Part of a small language model's weights.
Architecture: RMSNorm before each block, rotary positions, no biases in attention or MLP, untied embeddings.
MLP neurons of a small language model. Each row is named by its layer, matrix (gate and up: input weights) and neuron, and shows model dimensions 256-383. Each number is 500 + 50 x the weight over its row's rms, rounded and kept within 0 to 999. Numbers have three digits each. A neuron's up and down rows have the sign that makes its largest values positive.
A block is one neuron, or neurons of one layer that tend to fire together. After each block is what it responds to, as a language model described it from the Wikipedia text at the highest values.

L10.gate422:470561504471489441469502544389599488524562449470545476540526585440601582548526469505413515473467507443459490530368630448501437380507492516535544608492462512514411461462443597477480561561480493497607535496455478444423555428521506485577537469519416479587515507459444520510536538379546513453483480541448488511492459542491563448482553487505401491527471516495545492457427487523495486508551
L10.up422:513531493465421481515484474464643462593533499487569408451458493446479466552578570465503486474446451419434521524417571473496473513565525534490498477569571550459478546441550493586514453581443489467524522544519532395426528434534561556489602573552515572507462620518496487567519477400429516475444477527576419491497471450482494542516547627491475428522483596527474563424530548535486479596501
L10.gate463:501514487554497580474507472629555504519528489440571523475561470473479421462509421568449617506511565457466525579465516510454501486604487557505493511476443555506498530509361517449494513581530495503475486418465454509531491454488492551538423474525425514552485520579380591486470504497552548482408468472526536488450443535489599429550483532586549406556525491433517462476456526546494480467528
L10.up463:514510518446522526418468464483424521497496522463533431450488484441464504503460445508530546486486536452506488512544495448397504536600525496454459508505510487480522532408502532590489521451571516412524469520525357466565507483586510513568398410544459617463505464468523546557532460449481457524461504456424602522541465491513520515473592540526555518379600563559560485472571524489581513445496
L10.gate689:510552478455546515517594545539425465530532533542540517439505565444476503510550507440504501553521539398375406463468514456452524486491488568481451554494485517571426550537461477488538541548451501562462434472439469530520400419575482532592489493501539568527457483493502553493472479467443513528523532503513443505517475562523518513534596435591499475483422522327575450531536443542504493404532
L10.up689:505521529505519445464498499469414528554528483463456417509392516441553489582520472560467616459507569466490490475448510422494427525495502526457540586503414499479475495531527618510583526491489454519501518502494492419487541605555460523591369398561522486504483550483428505449527532522496501496496517497589574559485499589473506429504477428538455565501549496451449439524417449488428454442413
L10.gate848:532488536403563387527412465324471369564615500597499407565457459451403505462432483517588417519448530415406592572575487520508468548532476492403499519443456496429489482493491466512523496554560486526519476553433492476495495508450479522481585495556470527506441490419455545542529536475478472533488477445462478502501512494518464467531544508469460492508461475506524573413447507504512538561468
L10.up848:543507414389474438468508430465475476555521482508578461546519496465443562438516458446607545435445568520478540495467476487449490478504431486501469459508512479616485486535482481482463366546503495531501538510497484477494499484552481495552597466583485473429516544506546474566527470558470462511494452496455467584516459496547502422538546546509630408479507477493485528438460589485456556462547
Description: Infinitive "to" and mid-word pieces. Mostly infinitival "to" after purpose or intent phrases (in order to, aimed to, used to); also mid-word fragments like signif-ican-ce, perc-uss-ion, rein-for-ced.

L7.gate165:451516471476472570498599475560565434515425527428495492542492536416472579397493532510497507504379501498518560562470562515527534511450516472465445520521381492498503411507452518510451503490500505509555564521392411484472484467527471532495479475518442505559472445461482507445420498486528540530546499431448489607506528530558420470543602441603516568501468547586506471517535477484530553432494
L7.up165:473548516540403439511550480576498473502400494399495405491474515374379525408483502526452497526454425447506531530514542496435580517441514510554475469571481519499512480469447481409430550382492494488567524566492551446555482447595446454461435567519487488507437562446430546464436475485457466564531506397461536524522590498495500497515528475477587584578490471624499500508510457469514510446472
L7.gate318:503465528505452531386459483443610541462510565491587507460535464643503588553532530535482511487469483442525560489516553477382431500508498482541554444494426592461444497569515479491503516532547538485550553461455381548534554444521411474520530459538403531522497471512544437499487438527421487489501576477515498425391486543488525399502365557495461461464503521631560431428567487479504485446558
L7.up318:555460470418507458505538495425536443455481498449524496544456451503447522609521566548490415466511415509454543555518511513501512548556482505554473560489470523544575469598406502496591514558502570527565429500426521516459499488530513551550517511540477538518567408532579520495410512442548526585413505543494473465509619569517561453510511508492538582436501451547450385549567438445442544473509
L7.gate578:472450519471488532491493457570517534484391560406451433554559500475511499511577592574562532428506442555564516554495612495479420545511519511466520494503437504413574436502394592533502502511571499513531515531507503470432524478524559521493548414458517471549509488443451550562516566399438429546423552531545566499558455512550513538456601458489516507426434370549558546490547604501546528519556
L7.up578:522542444445453511499476478441590504482524506454471526523402548464435536531447536490538573460446449504556504549525505470498514561420407436541464546485587512474537465627498505472505544402482539445407500497477525520509553509586434483533414434550530491536496491486469487608530356580397488534558506553460473439425470437491477546477441544511536577465454468583515439490630525447473483578522
L7.gate635:556416594459550536454544452473540485397462523532467502512534489510520569560527499520543479480541526448522478487480563471534531488519485492492499488499527488488522598457555532518515530509567535623569576531510503490464601482549408549474470475433517458516459531413469499548440460504550458508508503502463473493515482450527520515510519561411469390494451439482554486491468501524507479532550
L7.up635:489487551538399561444569444521592639421516523454551487540536435464501484511449446577472498459446528487498535581418475506555524548498366532487582593517481480581495432567616481450519499491520496504388497450505532454470512563518513532487523590520517576525511548520408507485474448409520491544495522523553521523518488531483591437531496386540579495456487539495469491468477483503544516459457
Description: Start of multi-part names. First word or word-piece of multi-token proper nouns after a comma or "the", mostly New (York, Mexico), also United, San, and fragments like Sur-rey, arch-aeological.

L10.gate17:517572526455487541425556572557476557520530444497564490521459457535492476495474506532459524484382550537458512444438535536535479513443449610554465549465497503544533367544456413540512531530513463561470447542530450541459510516568443512538470574535550467560530482457464498474486514481523441419526496539455548406471514529530556593459526504537539529539525501548478485524506579551573498572511
L10.up17:540470513499436450532475543554547435499535485458542484588574484516467539475569556580508516522484492493492455465490429446543527457366516511543523455536387453578500544468350569536503540499522582524494484426595477553601485399444410579575455542465511517563506448470537469499473436459590580529509557527495485572548525465494396529581435550529508432473449476505514475569443536520592483475490
L10.gate43:531556510445475525422497569548584586446566468492500555503495416505476488444426639478539523469547447535496532451444414516525537507509620517539441511451602485463522478517414488563538494466502458557475562459501568491509526505494486555542489520471469455533504522564385486508583376503480443345421530539517478462454511553480431515434554468539474432532537538440468603545436532561478480471461
L10.up43:555447515556487497504380411459555581578501516502438490463545524517461528395551480482511511569493526442562495456437432445521554451403444540458568477484441425526483471524541489388512590568504446449523373423552564440520535675510497371461567512550552501494535437488465454445546494536500492479476461507462538478588502475508476604458481548484436396483457513606491573536495543434478528487467
L10.gate51:506422489560447537454554441469556573455457547507533474516580382522475488506435514491535576457462483590499353481572510509460563459597437462594471400569533436541502479481507522470501539534577500471559435480585523509430446550427508570509454508483451446478508482515529461520413370565438498486531448465418444409472435477490535540383630456613512485454589448566475542559521521438478399539500
L10.up51:465487459531533498438493516404526560522548484566564507537520556592528511522402527436437472461535437446546553477430482527557459477411382450497530590490453589499578489521563424479577487455552469575621486381488370514568432512502458429529526509465463541546471465524473470450512461513512515374407475507486434423442484473473487486534452439514484422500481446488547487524445450501557519589531
L10.gate210:468473514516570502398513521491575576540514530516557434577539513552562483487443577522560469390455563510459433506472491399565595498421552449338408480411425573525499533532501523418527451518482444542537525437467453543504502447527534510514599481436459450524506399507547503428544400460486483466504448522526448530519467616544481527558550480562364470466465505476484510571529482502482521450500
L10.up210:521421469549465467467458597487541597507516497471442451450522477498523566504471530437503489446389493454518427498485536493460456606470556523549507533602597625570426493527459479473462566428412562486494619507563547565505476434508507552406471572538493515477518510600575549514468485512464409496485451506555480485494535428507451501406433549474535495443581588516537479490549501562483454559380
Description: Year-slot in dates. Tokens just before or starting a year in dates, such as the comma in February 20, 1927, the space in 3 March 2011, or year-digit pieces.

L7.gate25:492418556381467475441505503546567462534426522458508567493492481533467469448568433578522520442452467532495495502439498482459469574513544562482518548497501525513417489479438564479484481580461479494479499441497568437508454428423451490528526493585404392549503459515493464561484522501626485495430507514509576512484492615471513488497464544502427468450474596418523391483473557537502524542515
L7.up25:467434530500502466521545559468477496420510491433513499479525558475474490552436552486535501473496520564528456496585469522468545521448497515515487498478397599524527553502508437478429469459482549579524522553499459475444587439534462561418385514494519456579564510488547455489500539498452486515452575562506553444510409478489595515515495508403551498546590509456526525503480479450597443541547
L7.gate727:492512529455564387401558443516516468463578597566519592571619518576557471501495527491504578509525447552553566554489523421552474453446445424547509553468574498471406408519455504520554452422452418463460507554550521484491481482535331593503514430574512508432485518547447509519543486538457524410508504482499565501494337515474533458517505489531512518547461489495538572489484485503525478464465
L7.up727:463583439501561507446508408530555543574580509520487472491464542591579527446445598538503492423602499453415466542588617526588488511438514513503450569514522450508362556504510547424611479495603509436414505453424498442549398513504393473487526559442491604501527485506513516512585379439446541464564582554497537449485468503511374533426449464433566548450490604504552493524484465422560547542487
L7.gate868:383388479463511496508516517390501499534550424528482503475487496418508486436494382587550447545441533479492517486554501483438389461562540434507476534458514523521474535454486623522591458514568554453466381413495628515483447415525493582493491435456450459532482443516576494551537428465548488444485463468535601483565521473489533520534529508505573555458493595508463414597474569469544460517494
L7.up868:515541560484572417623457404562511539464452514457483533508404482541444608447559469418538495538474533505493458587518543517542546481414471527430563442510448545504513483513417429542513402430518514505586526497498574459517511558395508557551481507585527424511449472426410407562439499569480571396535535440534511434495554481546503464519589504530537549539483460432523537534583504526539501534496
L7.gate885:482532575554502513516520493491522556535571490455489504505496518506486447528502565490566422471487545453523570424459438466592465503533561447428443523535506453488450483548474469595539495465518418466399488460548484399451529557404443532503446517538508483459431442504470539398586466397537616412523561518529526510474416557580529470565506487524488481537463478606594529535514456548574487486536
L7.up885:466592515540487455460545468414652730462529436431427453507471466572535514516559557390434424509515461386498491455475493517528455466603547411467566554567562543524526522496490513476546517476522461478447478528539542464543463547486525512497473491467496456356506465467503606470546481499529462540435534511500542481498434456450470444498462483490537527472522430572543498550486485512493521506498
Description: Year-prefix tokens. First three digits of four-digit years (197, 201, 194) in dates, lifespans, and event names, e.g. "The 1971 championships", "(1946–2014)", "in 2015".

L10.gate9:505510553536531493425469506529549523499591472564511430507506523591410436467451550511456588505452411529549494486543461503491504495491567517505472476469456491478525439489464467486556536505435532569500454450440518434489493438373499466552539497491500372457542490529421469415514587538509507525580507605515481524394490571447499468507471491513520515394405524524444400477335541524434502533494
L10.up9:494539525514410523456487559595524431483577549430502495478537515555489504457480494390539539515515450511452562425605472431478576474530473434441504529476516513383467582391578491536517476505582612545509502494533588543491441509529488466564468469534534503532509480524547516555488401513522539514431479507485620559496507498523469477493455460518519429517457445474438455514467468582519567524517
L10.gate312:526484554500560539490498610476494464469566559517530563595487453459456531509599566651607516496477544502510546529513525444505516515508535469450577501466469537488587436531440488460540644529513543549485492519486530549466538519385521501547544409559537344567459464474454528506545375551524634433542513482520541465495578557488531470527495604471410503517470540521515485481529419481535492570550
L10.up312:496458526578445488483467430447508497420454553498473516533517456478458535498519612563507533470550500437517402498520499520584559469487550548508650490447480529539451454499612453347592530526511549495510498506496528492516629528491507496492553517552538492526456523543547467463503403453492540400574504573527582435420546487532479510557589554493494479494440510575500495486597421408502565520518
L10.gate362:587540548529553496559444530480523386543566515542460487578502503505556567429430443524505511544585401445519432482510522537481607498534452479527520511423585508502479448499528561515542486490517510472428484465437530442535531401459546472559594543558531412477526463431505476514487451522506531442563548516467534489530466470424465481509499526503555522415524605516574576385454438510640489562555
L10.up362:553486601420438486513512487508452466551487469455498578448483428465445495473514421551460601481476452409454565579551499537469563509528533440544462506501548549503507459424541568478483597522467539524546503458482577550509548474554560522544563575593502441487519489465525481542527506507475557486543533509427632483445508478455421531474454453437524455458501477531527544511458531643562564515482
L10.gate684:474523497483517512435415476538488435469563497459537453512508501563545516480594495595472481369455477500523600531521416506423583493506549375557486491504564424588639403557396506559503526512564574566523499473445445479562461471593382476544511438501507462491570483402496479489546503479500509559444511473506463504476455496516590446508535513457475427550519464580594430523459441565493427529545
L10.up684:519519407603426582366451407470512581506508464529571472533485533438509448544568598507530520582570486503590518520512548446452546408445540477500458490493430534483502555431461502471506524467553515512420540557597470453491628484439457535500346526554501492492527465467447515561509444533444454483512549607558499472502510415500533616457454542454532436543431534498422497536459551437454592557535
Description: Article "an" token. Mostly the indefinite article "an" (and "An"), especially mid-sentence before an unusual noun phrase; also "an" word-pieces, colons, and mid-word fragments.

L5.gate39:479515482441511503536432526467572601555482519468467584571454567493532532437563572521527540626503515535537561539586449489503489517470520540581531516502498490443608437553544568454448469525472524562480481508502581524457531510485479474492496320466588551552554524500547509455491460548549522412426454533395550504448532600476514509550569476516538539562463470497620520562542595493526500535509
L5.up39:490422508544531504530490418530482508537508520525548457436452572548501451534419476513491434444577493475491567383436544523536545477513527455520518563440455544399544492436434579420433409492450553537465418545540498448453512477473560489486490472530533546551507523454571468421497471583500525507434479555477501429403500459478490541522562419429545611526441532536481532555517557553526439466464
Description: Year slot in dates. The space or first digits where a year begins, mostly after "January 10," or "7 February", sometimes after "late"/"early"; occasionally surname pieces like Mc, Wall.

L7.gate141:483549440500517514514519485507514542428503581462458499524514571605553523568425543505438504440495501627553626624545573529462566521569468563544484404472495405581538449513535433463462485497476593501616542555438484445391486577600514418543527425475477497512446443514544453522473535490528491541497542525559593458489416552545521513490507440533554491528495465497491419481489407495483578522577
L7.up141:650527508505527420521477468456563576471466420571438527509575528516510507449517557454489455468422536584481455429475596513497540471504530499485484456483538444453513533556515440487423483485591534514461507383520515449429409503486452560481535512405545504540428504393450494375597463559508496563481518603463435481566502571431564515485521389524485529525451518459493580474448492509435494488480
L7.gate405:543478476432453461504452431535512495467482476510470492549569567453459466469452524471399544531494493573554567498474492510494529428520473521527550451488501497460561403586480505491512519583565490482474549472538501529577505433440444516457607435520494568491435553488474492473497543553477497534472518466436514508509547509492569569484501447480499554594423515404392565445556617494450454447459
L7.up405:557473545529483473545431485516567460527553557507356547514517522476516492465483594359533545498469517465497488491495545532480561549543532534487479475491561527460620431570489541493470466541475567456517519550504479560519496455512543493524539574472421546513432509611471534423557491442567585524473481527493460469538559524393394479408485450552506588488462511460482483512437535512465536449401
L7.gate406:458430468427574534543523480472499515443606466551506472481522501475502478472467486502507481604467521552508574495503485544543473454520529502393537512480518484482508494485579478529539423567545421543416469406391548385471527480600408507545430496479510498503502499483478467542543515482537588562420478552459519466492513492474471611511528476510507532469455505471578557525444476512441463428461
L7.up406:632483516484458508474484534630522507473469507482489574475463452487517459527483647562421511465387468516448424466544615593457493585507516534535556472480507511500573477526508492515495583454545402504466462472450468434520543526514472463470508500525487530556534458505518498465512530534481522497462541517506495440531511518485583518476564565517546539534495402530529535525445536497466497521497
L7.gate622:529372485493522507472503494459550549490584533479501557541481565533435510503523461603465548533535458521418571393490523481533539565487488573535501572496517474505660478531516501575573520485482502447511419549541482451616483573409441554590529467456523397519452531578481514472534446536408524455453506525489507470448441414450456425485486552471475517449400467482513538572574551439478469474494
L7.up622:519516468564477553568433342476440480463472630597485477479530577522442475421465534467501633530393556538401499429518513404398494485496553478527679480522490500490576450588454591505387547591454550459565535389507430435445453510522602547522515529539486483485494448523554512509570464496510490488515517509478488643552464469513454461477406536522530535467474450488508542482548602529458548506473
Description: Mid-word fragment after onset. The second sub-word piece of a word split after its opening consonant cluster, such as ut in shutter, am in sham, ared in scared; occasionally a short function word like to or will.